Weights of a small transformer language model: rotary positions, 6867 steps.
MLP neurons of a small language model. Each row is named by its layer, matrix (gate and up: input weights) and neuron, and shows model dimensions 0-191. Each number is 500 + 25 x the weight over its row's rms, rounded and kept within 0 to 999. Numbers have three digits each. A neuron's up and down rows have the sign that makes its largest values positive.
After each neuron's rows, "fires on" lists the tokens most often at its 100 highest values on Wikipedia text that the model never trained on.

L12.gate19:473468533541482465516536466506534520510515478537464499472508514530513498575486501482527524482477545540531506503517520496521499486487474477491504510503500518527487480476472512534452531528499475536483496491501526488557497471484504482494430543498475480493495512480486474483543519497475462510512485516462501495535519537437514469487489494486480505541479505525503518449469553548498458473460507515522508506461502519502508451490468531467505483494472464481487485490509467506492525516513502492486471495533467512478491516479489479478524520534511510494506517474449505549540530506513478493
L12.up19:495513503472474494453506490502490460494482546526534511465504513478539505483472480523480526577497496484510499504531496513512469470570487515459494467528472484517494469470519491519502556491509504496495466501527468554516477478462485506511516514524482529488525497489516471517488498520500495503512465510520518510509497502444511476487486500508540511478486490495496528497479513472500503478507530488463504488491503480529507488487460490504496496518520475495431452516475492517511497511478498555476503487536531511525518530494533501447531509532496528458534447531483439508532471443468486443
fires on: "ic", "it", "a", "ol", "o"

L8.gate156:478530492508485528468501470492483484532515473493485482466522449478483503490482526524520512519501499493498482495483492537492516495517506485468516433501503500511508513552502492538496561527491504500440544501504542494540467463526518470524538475518531468533515516500523557468493506528480534514471490540516470461516495536537475503445496483511463485474456489465499471477495538500478510475469469459524520514482508484456467470513434477510504440506494470488489465494520511519496480495487551440500515470489536493493492486506487478497545505524475484496494505518503480501490489479480476505
L8.up156:485534496500471515497491487500456491482507506531480497523504497456504482517543503503497530488526507499504475518536470539506498501454490490502527490506489542494496523473530559482499505485517512525465497491546547519507540500519520488515548492494497530522469536465462494517488467466548505538538459501499514473539472495496473481458515493556527522536563513500474506533551474495487507549525460544533524510523479490518521456492501455524499500511520471531499497531505506509500477514473479524461499499558537487502495528476514461499469517477510525488483550513489471535488485474535511474
fires on: "s", "us", "os"

L12.gate129:498511482505541494555470505506514516492522461517494536494527488502492497520548526475512538517476509439517503486497516512506491516490473499454532495513487483500504501486487468520518473514462448500484500514504502482519477486455528515492466539491500508514537529494467502509507540472476479517490531454518518504512471487526526517517467495446520443503481479495432499430504519500457528439487477501482487531460474552485542487479471502502477468468548501465520525498483508514513508475517498533533505490514564453518451502518501498507523497484463508518505518479489484507496500533457480497
L12.up129:506501499501512520501510515510522469500503459505495492454513534504469499517530504575493507485492448494448487492538506520506498499514474559509509499477515471442438470500530525495483483524503499529524494513527517585496472519534521511495484498471477506473496483501509485462529529471493522522501506504484513516448483490503517498511473490484486498503511495480491537542492503446464477497494473513454504531500488535525484480508478490523500440493496469528425494485513451471506463462467531502509502464483545473472500499534486497532519510521460512542488491472500466500511501487460527479
fires on: "on", "y", "it", "a", "res", "ell"

L2.gate13:532540500468530520534493546487515492488452541480506479486531492526497537511489511507511497530486534487546475487490490528510558484473547459505495499498513481514527499503506454489495490445516480464498492497505491496517489482489483491508514486513448489533504509517475522515539545464517510472456464566504499501509459508488507493444523498526492492483493499481547476500512518478515491477540534506477537468508546510492510499473514464532431513463499490472489523486520472504529460517486495466515482538465480475513491460484512522525537519477522484523491490540472503529470447523476531527
L2.up13:497521488500505515513491502525490456499514486453493466524526492475473518511482479519531517517488489508510521499488490548530490527472514496467507465506522554531476456516492484491535485467508492515523527466487481517512498499479495498475511454525519504504526497448485511486478516455531465502475532549518489468491476527503497566465512509505511525482526523534504508527516533456497500478526511506486476536509511490497506534502527457501486466516404448492530530517521529475514499471531538526512487540475489522534504522502519461453492517526487517522489522476494540526490518510423512477
fires on: "al", "a", "f", "ent"

L11.gate107:469524470496501495502500514528487509489478523516464494507486522467494479513466472543535493513459483544494483519506523508499503462509446486508503474514497471540471568487510501512484486494543502540487544497516551497528479531506477480511530519522503527555506515532552484524438502484498490473520529497470485494479522479511548545527496570549488473526488492489483507492476513524543515519494529461498489500472498522520484501476462506527487489490484517514524477472502511536522526505505473513504538450460527506534531511493475507502524493556496496571520534467497497516535507496519519503
L11.up107:491485525534482481474492543469477494509483502523484533477526465541501473501500482521445515476518486503510521504455485517507507482526479507533538540483505503530507460509485492501508430507505515494480530564497524537472514547520561485492509517471480495519515516480503449533481475477455533456494510537498509482514510512498484528510544509519470500518508527466488484539540432502482526531484517541507477449508507528497488500516517543521505500473462478557525476494481539521446513499469488463525479506507480517515513489514481524519522483513468493496507505487471524480473513527544480494
fires on: "le", "he", "ou", " o"

L7.gate14:505484510514477546516499561475483508520491493533456483493492518481482496474485495491489459483513482529491525474471478509500514533465543494494501491465508528499544481489525494503519464514509524498463523499566464504501518494519485478499478489493466474535480525532468475540472504524529522460505489494515508489477446494485522518512559479480492517528501533478532471473464528496536472464494549494520512535465498528588505525480496503481535553519549491510544518512507493513514490478461534507533477532501491511448513512438518523496502498505497497511548507522522501519468514511519511507
L7.up14:538470506539489484522503509505468497514497478481509471474443504500484440487498561539484475496514519514530504479502489495481507472518496472490507453463550473486488483512500525476481527531472482497501501498494471525520517478486487509472499512435507440500500500458498502504474513495490507540511498470470500500473529499475459495518529523489500507509507527528470451490496470508484497525462452466496514519454468498511493498528525492510537488535536493532513521503514469490468518488515516506499499524540526489479535496501471456558522438505510476529508560483523474529545464480514441468
fires on: "s", "er", "ie", "ch", "h", "u"

L2.gate11:542495487515543490520506529538497484489519541484527509473511488532524500511501540483487524463491526528465478488498501510514523508487476489482457490491540523497506508527528565466559472496503526500484526475474504497501473540505481483519516481481484506495473540528462446524483479486497532499503544497508448509523550491501504496471491521478520450527530499485493491536502518539464454498484483478489520534524507511515499490543503460509493468492444511477475524492522491501471500480458504496484454555520483530477514504524417509516498493509554516519534514488503466525471470494506459519
L2.up11:528524466421487486540508461549463480503515542488565472506487482529521503500533499487488499456534526507507463490464483515522505512468496473495515499476470490502507507504566502479514490494505514507510475493483510510505491511511481518498505492517531497500479493544548491478511466444532500505504519510493495502567479486541552513509488478467478462520538471467520459509492480515522506504485483539526507566513507508439488481480493490469525531469485525517517494502487448458523495421502502496528537507503526501516505499492463494508498475491490492483477522508449486454503510506506493502
fires on: "id", "op", "it"

L8.gate71:472477497528485515540492484462510474492495511492472464541522470500478495520513453474523525506517461441486539518516456480487459471570516486453511493494545506555438515499505504504469473498468498488522519485489501473462542485496446514459509476487499507521519481483476521503444531526499472512507539535493499519494470486472485479540490466482522494473555445481494489481495457501491506475514470440499526490483509534512501507478495542487515473476481498513473514483482508480474513502483518464534513490505513514490504510489514446490469500496528474486511559492476494496517517484526510475
L8.up71:471499502490463510510523482487451542457571487475500489522540542489511501492478490519509474455480427485527479522485493491489510536450503468487493511495480501489466489521494515511470508495511501479489504467514505458483492483532496508460501466487497508486481488443499480496495473534497529466505478499521537493500494464494539523479446501468443471507510505524499500470469540569526472460515496516485495493505485480535527480509502471520526463508483491526506486472477528500501521490479457450505517468453481528467495525515539496480484462500488540546511471499480533501526466510466493522
fires on: "in", "n", "ill", "c", "t"

L7.gate59:489466511506507496524477563501480494505440505519488501506489488561498529497507520509503474492446521524500486514520479474499518472547475448546504455466551469477527496508513515520501520500474516490501475484474490465482511491495492521508535478533527530537563546512527504519495496484507482489507491475541536517503525455492545528482489530521506467483518525486529523498534496479499490478509502474508482537493437519474505519490486503480517507541509496514502491497554520493516476515485510524514496500495475504514451530455548525497532536527498454557540471522520500493504500514561468501
L7.up59:470531525490528512536497523511487516454486510535483521490525485513500483503485515504475493499562519503501480444558496514468546460466511511501499509509514470504499485492486536543470476515507478516507487524508506478468493531488491519510569473533484499474520481540508502519528468504468484503499520506495503495498501518450490535470475541508431510528519505514524522529531493494528507465522479518528470570471501490549482506505530518464544508543507482483510517496501545516467479515547521491498511541508463513525516463470506468472476548487478490508494518546510464504528502504475449514
fires on: "l", "s", "n", "ore", "am", "r"

L7.gate146:471517477526542477495490473520491478515475489477531490524488435475461496491465482516522469555520476472472532516519466515491470515493494517512483496483553499493533525505523513571442503494507500527479509511493512495519529538558482505523505508558497466502491509489472501497523549478484431498510511494530543473516481499478469555505486535525465488535509541493488469503516526474519514499486507505504519465492468536512463486493499508468490524474477528536492534472504504513477491549525534548498527473542469496490477521492508516488485497484492500538485477536470498466516523484503515471
L7.up146:517509494514504529498488508496500493498533457504520484508543554466483473486554457520493510522493480505523501457480506517532549481491457522500465466539526504504513475512541508535538513501453503515486488535512508491487523526549510508483520475496547515463536518554446502500479477494444504523502466515510507508506491438473470503497511484493500475527498480493494494511493507478503480546481512471524540481531495521505453539513494522504509537466507478537487526484471486504502561533479505506515516480490527502486491504524537526543485481522490533470499481551515521477549524468546487537
fires on: "p", "et", "e", "ong", "ers", "er"

L4.gate140:531526447477499483460497559453466518492548528481456500507470518516544515504448554514517492486479472505525509508487457495541515499482506515512487536554472524505492464452452528499479506497478517520506487495457542503501507494522530482518505522488499442503466474489537482497507508503502509497499475494492507467519543505472474521461519504505502486477545527504519479544535479473508480499480464488517445518514523518534487457502527465471500503485518503495505518501513461500551490508483518508526492524519462518526484526468543541522493485472539485499520505506530443543489513504518495501
L4.up140:500462465520516507481501507473460518488528450466497524477524500493530496517541502489497487520530493447490499517471518530520483479504531534513507528499521518488508546492485456463494548486494473499493489488548495464468505519501559493510471535536536502483502479515519491505496470491501541489466482426527505521479494482474469486456521496503457484517467512491443542538506545503517474527514497505476439491488519528483460480506501502547502504528531497472511498535518508505494508492452540493488521480515492492507493486486472474499471464553501503531523476467530488530510505469460452473
fires on: "z", " be", "m", "a"

L7.gate57:462554523538471504523497495520540484513498507511469512474512515514557463476500458492501469474470536513531522483528512468452446464512492446515502540506489470487514494461461508508470544491491510519480467508490509481521519508519496478499511500501534475491460521497512450486524498488470510505528514453517513466493474502495521530483489496439524483488519483507526511471475470490525503475474473505501506529481470504478507489458446509472509536584527485490486500471479478502541518506476509467500493498487521461494505495476489462537464474536502532498522532467514495541525531484519508543
L7.up57:481514499521526481481504496534531487481480537490542543493490530493463432532545540508483498536499529485476518438483524477474511512473490489463518532459525485512509520506497464547503461511490508458556511506552496514467501478520519509508458512519499481487531507477513491487461442532486503498510495518513473448499549465482498485469536517490474516521506514534502498477486498536493466492454481490492539488492530487507525470480499485519501467518529522465487465513526494533483526458511489482464487470522465458492511509518519494506524474520506479478522509440470506505451495469486487506
fires on: "e", "est", "ort", "it", "ic", "ction"

L11.gate97:537492494491519490518472490537564536486488513445500505503506510533473487494523512467483496487501525474471483500539514492538499528496481474465451493484481465511464507553527525521468512497467510493514539537524499482510526469553512477514472489501487480553537512513509475512481540521512508517534473488534499558515467523471534521516489493513508461533500518542532511516508508454469495499477484493487512435481445520498489482513511510467474519541512482538451445466516515472518541452535497529494508516471523505479498532492502491513467486516497536476495527493516502512512518476522530502
L11.up97:519483502542541492526535500466525512495546480518508513498503501521526492508568559483485480526473529470477493480516507520522426487495484511521499536469490559491505506465492499473522485517491477509483520515482514516492464499514471496501483533476487509511558489490463493494497514462522499531503503496480495457519472505508474510483490522480480496485549545522499519485479502498534503535514506495510467492453493472463503480465470519474528510529539546503457529517521493514528505526530471533481547495461506530527559553532505494544513501473504529500466438515541504477494485501501517510
fires on: "ation", ")", "er", "h"

L7.gate172:480514517502489498478451462518474515448506513511503476519533566520482486511489466475499479517455472485498487509491477487489468502514488468513519477464468491494497496495474498498513539510491502526521519588457493516531496497522520486478487482538490475528489486447508520515494472515518496464549490500500460480503504506518444511516503491502512437418480522527509526480487532518490496458471515490468482528529490484522491474528484508461470508515476512518464455529530507525505486506486504477547528509483519476456507499486489491483515510532500497496559436532508509476449482497498487488
L7.up172:516539506530520524485457525499470511494480469511504483495474539522510489465539472488498474510470523492451513503494465514498477496496510509477535501538571508492538508472453521523463501497495496493507524501473559491473480475501520473489505533516470496481493485498538509503501524488513464473474512546510470473478546525483457544490488503524533538560504495474545489524467506553498497517489496511496520476499475513524444455511501525482436483521527504494459495479491517511500557552472542483506512511485501485526519504463560536519491492493497504507464510492508527540507507477491476514
fires on: "en", "er", "g", "ant", "t", "or"

L4.gate158:496471518492529450500519506537481494541492465457488549455507461523524519491453506489520481496465463465506536541492500520511463477526477438544470548492473499495495519510464492480515502471502501492495504469492497491502517494506523443483480507496497485476489492448515496513480479529495494506475507499492479472476488471504496517523513509481541488459495536446542515496491517448507518487487510512503518488468537494476463505461474492463447468507524525487460492513512469488476486462475454451510474490491507491490539516482537489450524493503532455531508474532509507519524466511463468526
L4.up158:557460510496520526532473522529501497539463469515554525511499492460508516504514519507489475494472481507480511508446484538491495489506485498515498463475500522523497520497490494463503515439470518542495512487477509494479506500530457468501487503509528449513485493505543498473521527516492435497535512469495454484480493525493513487445494510484563525483502482488542509505501472457484546501463504499502496467508511490493502457502512493518499522465508523498524456527484482485504532497505498502527513418541485553528552488538491549526502468467487523527533493476486513527469520487480497493
fires on: "ol", "ic", "am", "om", "t"

L3.gate21:535466501485494488457529510479516553495501484465511527425467483477518499466505522551497507501504456498511521483498470534514550526498519489511510475495514466487504515474510501531493518478539455482493558474440511478478501488541536468483466445533523456505512488477483497496517498502513526472488502485541506517537523519542531526441511499488521526470487526457495506518557510469507470517496479509486496530501498509488544476482514473503493534502482484482472507481477481497525513493524507509542504502502527539455489511529519511517475512525467546486490440493511506512517515539531496533
L3.up21:517512483469443501530527505449501452466485528492525495464489490528511561504510508462475534521498532532516506516492513515531500529485492470521493478487470515521502562509492533502546517465528481506503505485469455488505472528468488499542519535483492519508487516492536517510486470490456485492460499491549525516495496473526506507516530484536489489506540516486517472469501531515520500494519494479498472505522475501454518539470473482533487517498552552474524513538492486520509484469509479518488536501531458447464509481496481513492549517480502513448499510475481520472539549487516468544
fires on: "ing", "ir", "ot", "un", "it"

L4.gate25:457494471529495515510478507481474530516444478526524483487495498537498494502514497482544517499520487495492451506459487491508502495483491472508519501521506448516476496487547531466506537463541412490504460475462493487541506444497467512478516497480500514553517529463521506505467497505492448500481508475537473503500520508530428525506499515487515521430478465508514460495471490512512460483506501464538523493512491495524467500476544485514501506480477521514474490518496454515515513510528498468509466540493517499481497496501536474510507494483488505469482496506479536474522503522499572472
L4.up25:476505443456460502488463508477485533497465476490539490503486485534511498463474531475515488529542497500537500476446489482486498508537505505482491504488527510532498509478504478475500515539506507491539504502474460480486480519482557462452459500514515501520488494483479513484506510526520496474439490553453476492511510529534489530503504528522519487503485546468505554463462515529505456475522438478489524512494497525502447515469534507489477471525517494444432511459467537504527510497475509488551504482534496476498476504511495509496504524488477479525508518517477490485507516483521518494
fires on: "t", "ag", "ut", ":", "or"

L8.gate145:475451523504513539479520510490496448486497513541525552479477533532527485478501506481519471459500489509502500526495518524514523457488502512520507482494460493536517495481554526492456516484534510493544478519495518510530519448478488511505490487470512450476511503523534470453493487494497486473544495554486489530517512465507508526496517484548493472476510519461527479479480485517519519484492488548450456502498536486471549470514507482458462489500516474514466495480499479508533527502466490521509468508461537514537508533497475513486522483474539522527496524538494509503498488515484483419
L8.up145:489494507505498518536421533464486545456527531546514525449501532481456506458544491490488521479519491469471523508488513555500499482469518493492498472489493519484492537465481497495496517541519510490502520501514484487463525496495542496496557508497473499512480512499474448520502506495475462470469483526506494501477518493490509526498460511547496494492465484467463487455538505481543449482506509473474493461461517498487493533506519511481536525499532506493470515506511514528535541480503494465539504505485528500531557483478530465533521527499476512459478487453455507482514525493487511494
fires on: "ol", "s", "p", "g", "ur", ":"

L12.gate82:472516507537493551507529516526505539478511473474494502479528513518480501450493535504493547483491507480551481480440496481507524506517439480417480524512504532523498513486500473534511524493542484529492525508522518507513516520484477507484520490499503470498537520510498527544509495495484531486480470469496566536489479502482440515500543503521484487520529517508529495497514472492506518500502548478527500516498522514505524465479450484465502507499527472541476490449555471547494514545472510537499502544479483499491487499479534474535495474499500491494507500545517536521529474477500495470
L12.up82:509498495502520530537474512519486461456477471487472537523544541532487473487531536481477544496506503539451487530457537527469467483529462474476459525471474505520535485462505510482489505545468466475529525490515499517551483504521511514495490478480507542528486526519529511520483524513538506502469490548496489519468486522539507537554483511504459524494544501493491492492537504459526513490552499505457498503478507547470490479476482493481503493536510499510528515482486452534501536531519485527474503527518536493532506482494508474533488525480524492469508513484482484481500467518476543522
fires on: "er", ";", "ers", ")", "ce", "ed"

L11.gate128:464483553464483488491517545517527502531515499460522499483511469482478473485476527481533446501515522484504497495544521517512483492524497551492503450489493517474521515458504487521457498525484520489487503509467556456560521506517522482505510515506534481482494503457515551499479532526486516523519505482509516481520484509476515510534485477471495512470503454484513515450553512508485505482535486463453496499485477478470475477480501519496541523481514530474479521531538518476499526471523523480516503501507507481498508459445453445557509503491510527507509464506524498447535481490491496532
L11.up128:511510517518505491513502524516471489511485492529480492530441488466498532526546511492491494505522525482476533457489489495526486550462510466512534468506501504481498541498512519498487500447518523504481498470482497534495486521511518501470456485537484534506526440513530495465481523498469505505531442458450486458475461492529498460526466502499519540490512455482479506497488514471515508461522486490479485524478529558494503496468469449502499495454464522503469480499531536476464497472491503455524498519526523488495530478435536484505504492511519518518453489486518460477498490506458495530
fires on: "un", "s", "ers", "ar", "in", "ent"

L2.gate153:470467518489507489507499465499480459531492527456514463500529504520491455441526486483520469507522543487495452535508492498527452524492484517485497500508536491474526548494519468496484509510521495451468486546506466452528476515467499473514458454495497514472520474483452548499513481502538525485476498494541469488495546495509515473485485527505478512530498480481458541501475515495505478499464502526515506516493511508498501518540517482481476522469483510440477463496455529460472508493467485513523519535487512485478515480531486507507500552479442529505515517517457507513451515521533508490
L2.up153:517544514506510530513487493549531481496542512505500524511497497511457507521542534515496520504499489484492487463428521502508550548494455434481522505494458494525488521506485507471501456513501486456482501495525526507479438497511529563473532496479462490519518464525522525477565497490516547518506487484516465490497499464526473521503502492496524560506506470522470487502493516492503492493491502500494483496478513497491478531522497459464494509490534507497504512512544504492467476460504490506489522496474491482516506511446479545485490528464520538506542513462492484470471481498529428512
fires on: "s", "a", "in", ".", "it", "ian"

L6.gate110:487509532527523479475424504475496506493481496487482537445520494505512485557463535471499464478515483525532501532496538499510498497507496526515477530488504505484521492507496523490487498479483520509520520504467484525510522463441517498486521485510556508493502527519526497507459494529516497507508503468496516503467472482504509516519501489500512447463475523499551535465478492504542496519492496522508514521533496480455441469483507485479506497507505526520569468517493502493490494467487498427525497484534485500537547508523530512431502480491498495505484559481530533454481509504547477462
L6.up110:478459476479552477509518477523501473486490523490484504509523511447483558500471491529512479538505478496525531530502474533498468543511507516524455507509528539489548488458492477485490503489504501517470504554521485484453539490515513519489557496501487560500469487531534506499541547482510510496518470485498453470493535455486540474482522537495538518502472503470526490490503514501515468503521493500490551486503512489480434500507500478478509515490489497488522471496515475531487524481546483460509526504543505471521537468477453488522532501507535481542484521545459511516505479515490501495
fires on: "o", "ol", "p", "ic", "t"

L7.gate124:511477534474507515466495484508488473550440492503528484515510518493497496481467490474488486500496501527477510518463511471491505530525522512517525544511559473466471522462488502522438468497518563474582496497490508488498449488511500472509520532507497480541503504535491496506482477527481542483470530480481538490538468433515574481525552479470506491477507510523497487534497503538545500500562501465512501522472486546515485482484510481511502485485499475500459504493467508500491477483484495491516503521478537525508501480497498467490505483474485489506460524517469500512507515486537536489
L7.up124:521521513509499551531486498515515454491505465504486487511450482517480472511496501496503496541513464491527519528506486514477476466470469439470503523504491527559516504516521507525494507468492542505487517501512483527483493548488486482490484505450480474486513489530514481500513488510496511542561510513506498444503485465466515474468481478508459502505463519515480546470477534530458488520514511520537506495468502474453510479479468495528510522528473521471467501508458518509491520506511515548474529486484483493542460497507510502466528519485486535558485435486480541517513510520474438527
fires on: "y", "k", "on", "w", "n", "in"

L4.gate142:498486547519496499505526527506463489573458474448537506490512470446473485523506515470524451465554477488492498494508491481480479458476533448491479562525465529474510492503506527476484459486505505516506512514529506482495491502499502503478506490513478517523497492521508441517505481524479532458499490491495518548474479521495486519519500527502483499462507512522503482450457498481502527470493448537501506456496530472522508478497539509534493473510538505530518515502480487498486512505463553517511519492518487498509523480495526504494453505484558490542500547494544493481473475514526533543
L4.up142:491511495520514477459542465536492523521495480553464471481469516507493449531476509467466511516529535450488506451506541464509502488528443508504501494454540498508501527483474478527504494488520528514546468521513462505531515506518531490527526504517476515502525469506484509500494483436497518506490509541479498488461510511516503494512535459500473523493475511528479498451492512490488486512471501493514499487471466496493511513505489498527531506503490496558479520470508521481479498479461477550458512526527513477507459502445486507503477439520500482532484523450499509455474462542518533466
fires on: "ers", "er", "es", "s", "re", "le"

L3.gate111:489505484512504481545512484524539501519518536473447510505507476468509465438500484517449492487527441505455471519490492505502500511447513514512497472508439482522503465469490501546495555437472533497475505505517478471495515481517466546469507539491491487533536512500453516469515450488470506527492508506522482537520487487489458503500498493487528489537513477473480509492470484525523474490479527492466515480492480513475519517492491484491480511489532521483524492548504473492452502480482510466470501518503499505469489518469498484468468545520511480530500483526477462461532514472497530438
L3.up111:463481537508506539508510442542520539483525463522534495534469548454491524504506494482448480475514527474498518435481511508463472494476483509498523478440509462500513536517477491523505528473510515455523508476477485479498462473515472520465513487483505538513478495513502516494500426504511503508525479500465458520502468527468502540471510511535485454544513503471458458523497492525541515456505477520502535505472513493499461518512505516510521481547490457469475487503493485517514509542512475476465545511499511508485489494492536490520485530511487530516494525511515488488472527466503497489
fires on: "at", "p", "t", "ul", "n", "ct"

L3.gate29:485541485530500521474501509464526487524527501489502491490539480497556484471504516483483530475468539506481513471479499492532502506512496510462482516506480448513504492533480480474484475507507519461484528500513529542544462532464461497509519468469516488539495488490525490513491511476533466470491513489516538502443507535463523499511532487496501487537492500484512443521481511487496484545554534477506494501539515493516472457493510479482520555468474456482499477502466511498522527499507443528529491503473529468504507458470539535472484533509471486544468535501528471465516475549507502474
L3.up29:497500447517483491481509512497527484504480537440475448526474514525512501527493516504504485515547546529520493492471526489494503495455506451512494489515520518491488472499534497517536517454521529491511506495499494563541545493453466507505491492475493498463515473503475565502529564453497480490472517534481500503474494501487512494466474474506513493528460477458507506498528498486488525527544505470529456482508517525486532524509506458525518484459515449468488501545506454507515462530519496512467513481486492470532479479522509464494452509500485494474487505485527492532493508549504502541
fires on: "f", "a", "at", "ame", "is", "ac"

L4.gate55:502499501547475481445473522494478508527422538504492519514502492501493493462490526518508464485528499510522496465482503503467541500494498514487482530521510495525486522541489527500544494508469510501496491503491450520498529494496523479439499500472492504503462507531500486518531489507516517521470536526520524516539469467479514497521534532515503519483480477474489491488482506520516459525520472515474505521531535482514458513476530483502505489496505508512504512501517492501511532525488504477549527383487467486530499472465511490525508450531488480480481478549496513419488450523497492503
L4.up55:484485512538423498490469543500481504515543492504493490478540489503475530496461482485518466511542486529511529484490463534463475502525578497528494463535507526471465456455513497506523502476522506443503463507515501498529431500510503511485482514521491508501495466521503463479504526437486540485557519523502491533509478461549510529468529502492480469525515499490515487522493503517522504493488512499514542487530502489468497506523550485492486494499543524496503473507524486449515512518498498522506493474533500497493517453485483528489491453487513489468500487507533502498503492449538525528
fires on: " W", "g", "ol", "p", "o"

L11.gate62:495474502512497492515500531510464471508481505503459514512497509445523526494485485524506476503486508526484512516532510534490536506501483485498487507512477460515501503500474499522508469500528532482457492531499501505498472547479491460477507483514543527513511538497496553538519520457461475513524547469529526546536491458466538515514508506492453540514472523488545511532432499519492508534492477493535463482503478537521485500450514547513483522472530489538493486527493462485477496531476495515495520447534488497479535511546494478458498497480472483534569476493478501488554520510506487500
L11.up62:484477501522510504510468501458459513498529524535499439521479532506509438508526533491478507472530517513501504513484501523512573499498546482494523490510515484480492480499518507529494531497500544495532524512506555478526496539512490514509499457441464541523495500498524488505521494484482497516511471557460501465534548468481500510519468526482505519492502511483463516511504512500474554519484484507467529477485561493526466469471470521486512529489494521541521473511465504476498470492535520461482502521494449535465496506507529526533468512485459489491510455539536513476502479505503519469
fires on: "ong", "ou", " o", "ain", "p", "ear"

L8.gate148:523495490521518500530525427528478480464503486458547529510498470511510524494524489517438476500485493525495548513491473519496484459477524501512510514459516501500527497481514486486473522536496493532445485484502495549513480565562480543498492515499503478527456498502495499523511529509521503500523499481467508476516530496499517503468482522495495477486448533503510505555476485482508497508530520522532510551451495539532512452511548517522501452492496504490532499506462517523534528508509490551536468515516490470458511475473482508503500443516499491499501522498514461486488514500447481479
L8.up148:517520526506500479526542480495553524473503543493520462490482501523509505525514512465491497566525542510515467487536485499495532495519521515483513493464518492524516468507505507492508459541475463494436466479532445534535505497458489515484543480530515466507508492502495499547484482540470530478517480502483497506466533525478479478497501486531496460498532531465520516513512486450498482515482487507561520470490501522559496541496507492506556450550509488494482543522457485461473463499507479513488516542488493467491530477500487505480531482510482516525516512490480528510498495460498481487
fires on: "ing", "s", "up", "j", "q", "er"

L3.gate96:511495503465496521523451495474497525492455500450455464530553532488510516449515482497532491480508501531550508482478484533483539515521481497511517482498528549488488467486480542436509488492502530476486520453513500529472513461498496490478519501504505500550453484499502480453483461524513502486461569487443507510512443535522474463513477481495502497521525495450483515526465452514495500475529498468502529489508466517525546484489481479479488491503505517541531480502511502514488530512493499467540521516529527521491478491512483494515494504535473486501506468510470522458474499515498532512
L3.up96:485456500522475478547532460513461475508499473465475482509513487481528474496480474499525496479503518486501502502472507480497461457476526500477481441493462488470486509528504459488467521481463455532509457519491545497530503474512494484505445481544471491522509467516508454493487435506465510490493508458501504467513466533535515505530521501529514488491499487518541521521463452501536546485449471489459462487466517475493534485515523511493491513499517508486543503513494486533525509491507468510530503452482523519484520467475494491501530484466478542463475518484497515459524524536504524515
fires on: "v", "n", "c"

L2.gate9:546439494486466505504490495534537522488493476497531493447528513494573479560490533491486540476498476466468508500513486492526479497510463498504540496532520464495491470507492513505529522471510520512518526475523502474498511522489471489518487518487494510519525468515518493483483542503513500483532488521517505492513501441461558487506501492487513459482446495509500527495507445482446501534477466530480472525504504508494524449502526475476472469507475448509556535487513486502487506501525479466484488525520512476461458514489465478508514497479477481506494511446514499483463537483445493514
L2.up9:496432507485517487545528532472472539509496552532535513500507509469529467497523503471488487469475485532523523507448501521485495486491472532499484483471489499512541517474475496510506545488465471522465503473491512468509481492502438507530474521427479539517464509498491481475521490498503522484542494491464543485524511487522528519455527484494481543515517504479480464462499539512507506457496437471503514499482490526472479483478492518504501473492487526476475537471480492500470501507515477538505498506508460465511499488550478484477490486488463497479499466444480495473517524451525471506
fires on: "id", "r", "on", "im"

L2.gate113:533524523509502528517505512504486532508481514458545489501496540471490496495524543571485494501529497508547515509530479471524477467457422549519483501514468508476509472496509475507508487474477482488483528477529515467522535510498501452483500517507526497484475485499471490486506505512534487507518476496507537492515502463492493516479500528458514489526495485502503490503497542491470466558507490536513513468523521550517486495488473551495483478520528509528501534513544450495530520535478523491492499544458500504479475513521491534533482508482469528483501503566454495515476437542496521527
L2.up113:499473505514448453509486458499500505510479508552496516460511506518504462507480511484508459520460499441550532531568484485499479490504511489499519446457479496564491499462526495536500547497494455499507539464493513477455527520532486504470480520519454546526509512512514468467499514498478501517526489486508528492455490533488480459496482507499492495500477491470496485531501560520536536469496467499512532507507494504445543495540516492535520487466508485488484520499515503483502510469480540487483495491539489502540503486492485473509485465535475467527514457501491526511498532483526480509
fires on: "m", "es", "z", "is", "ap"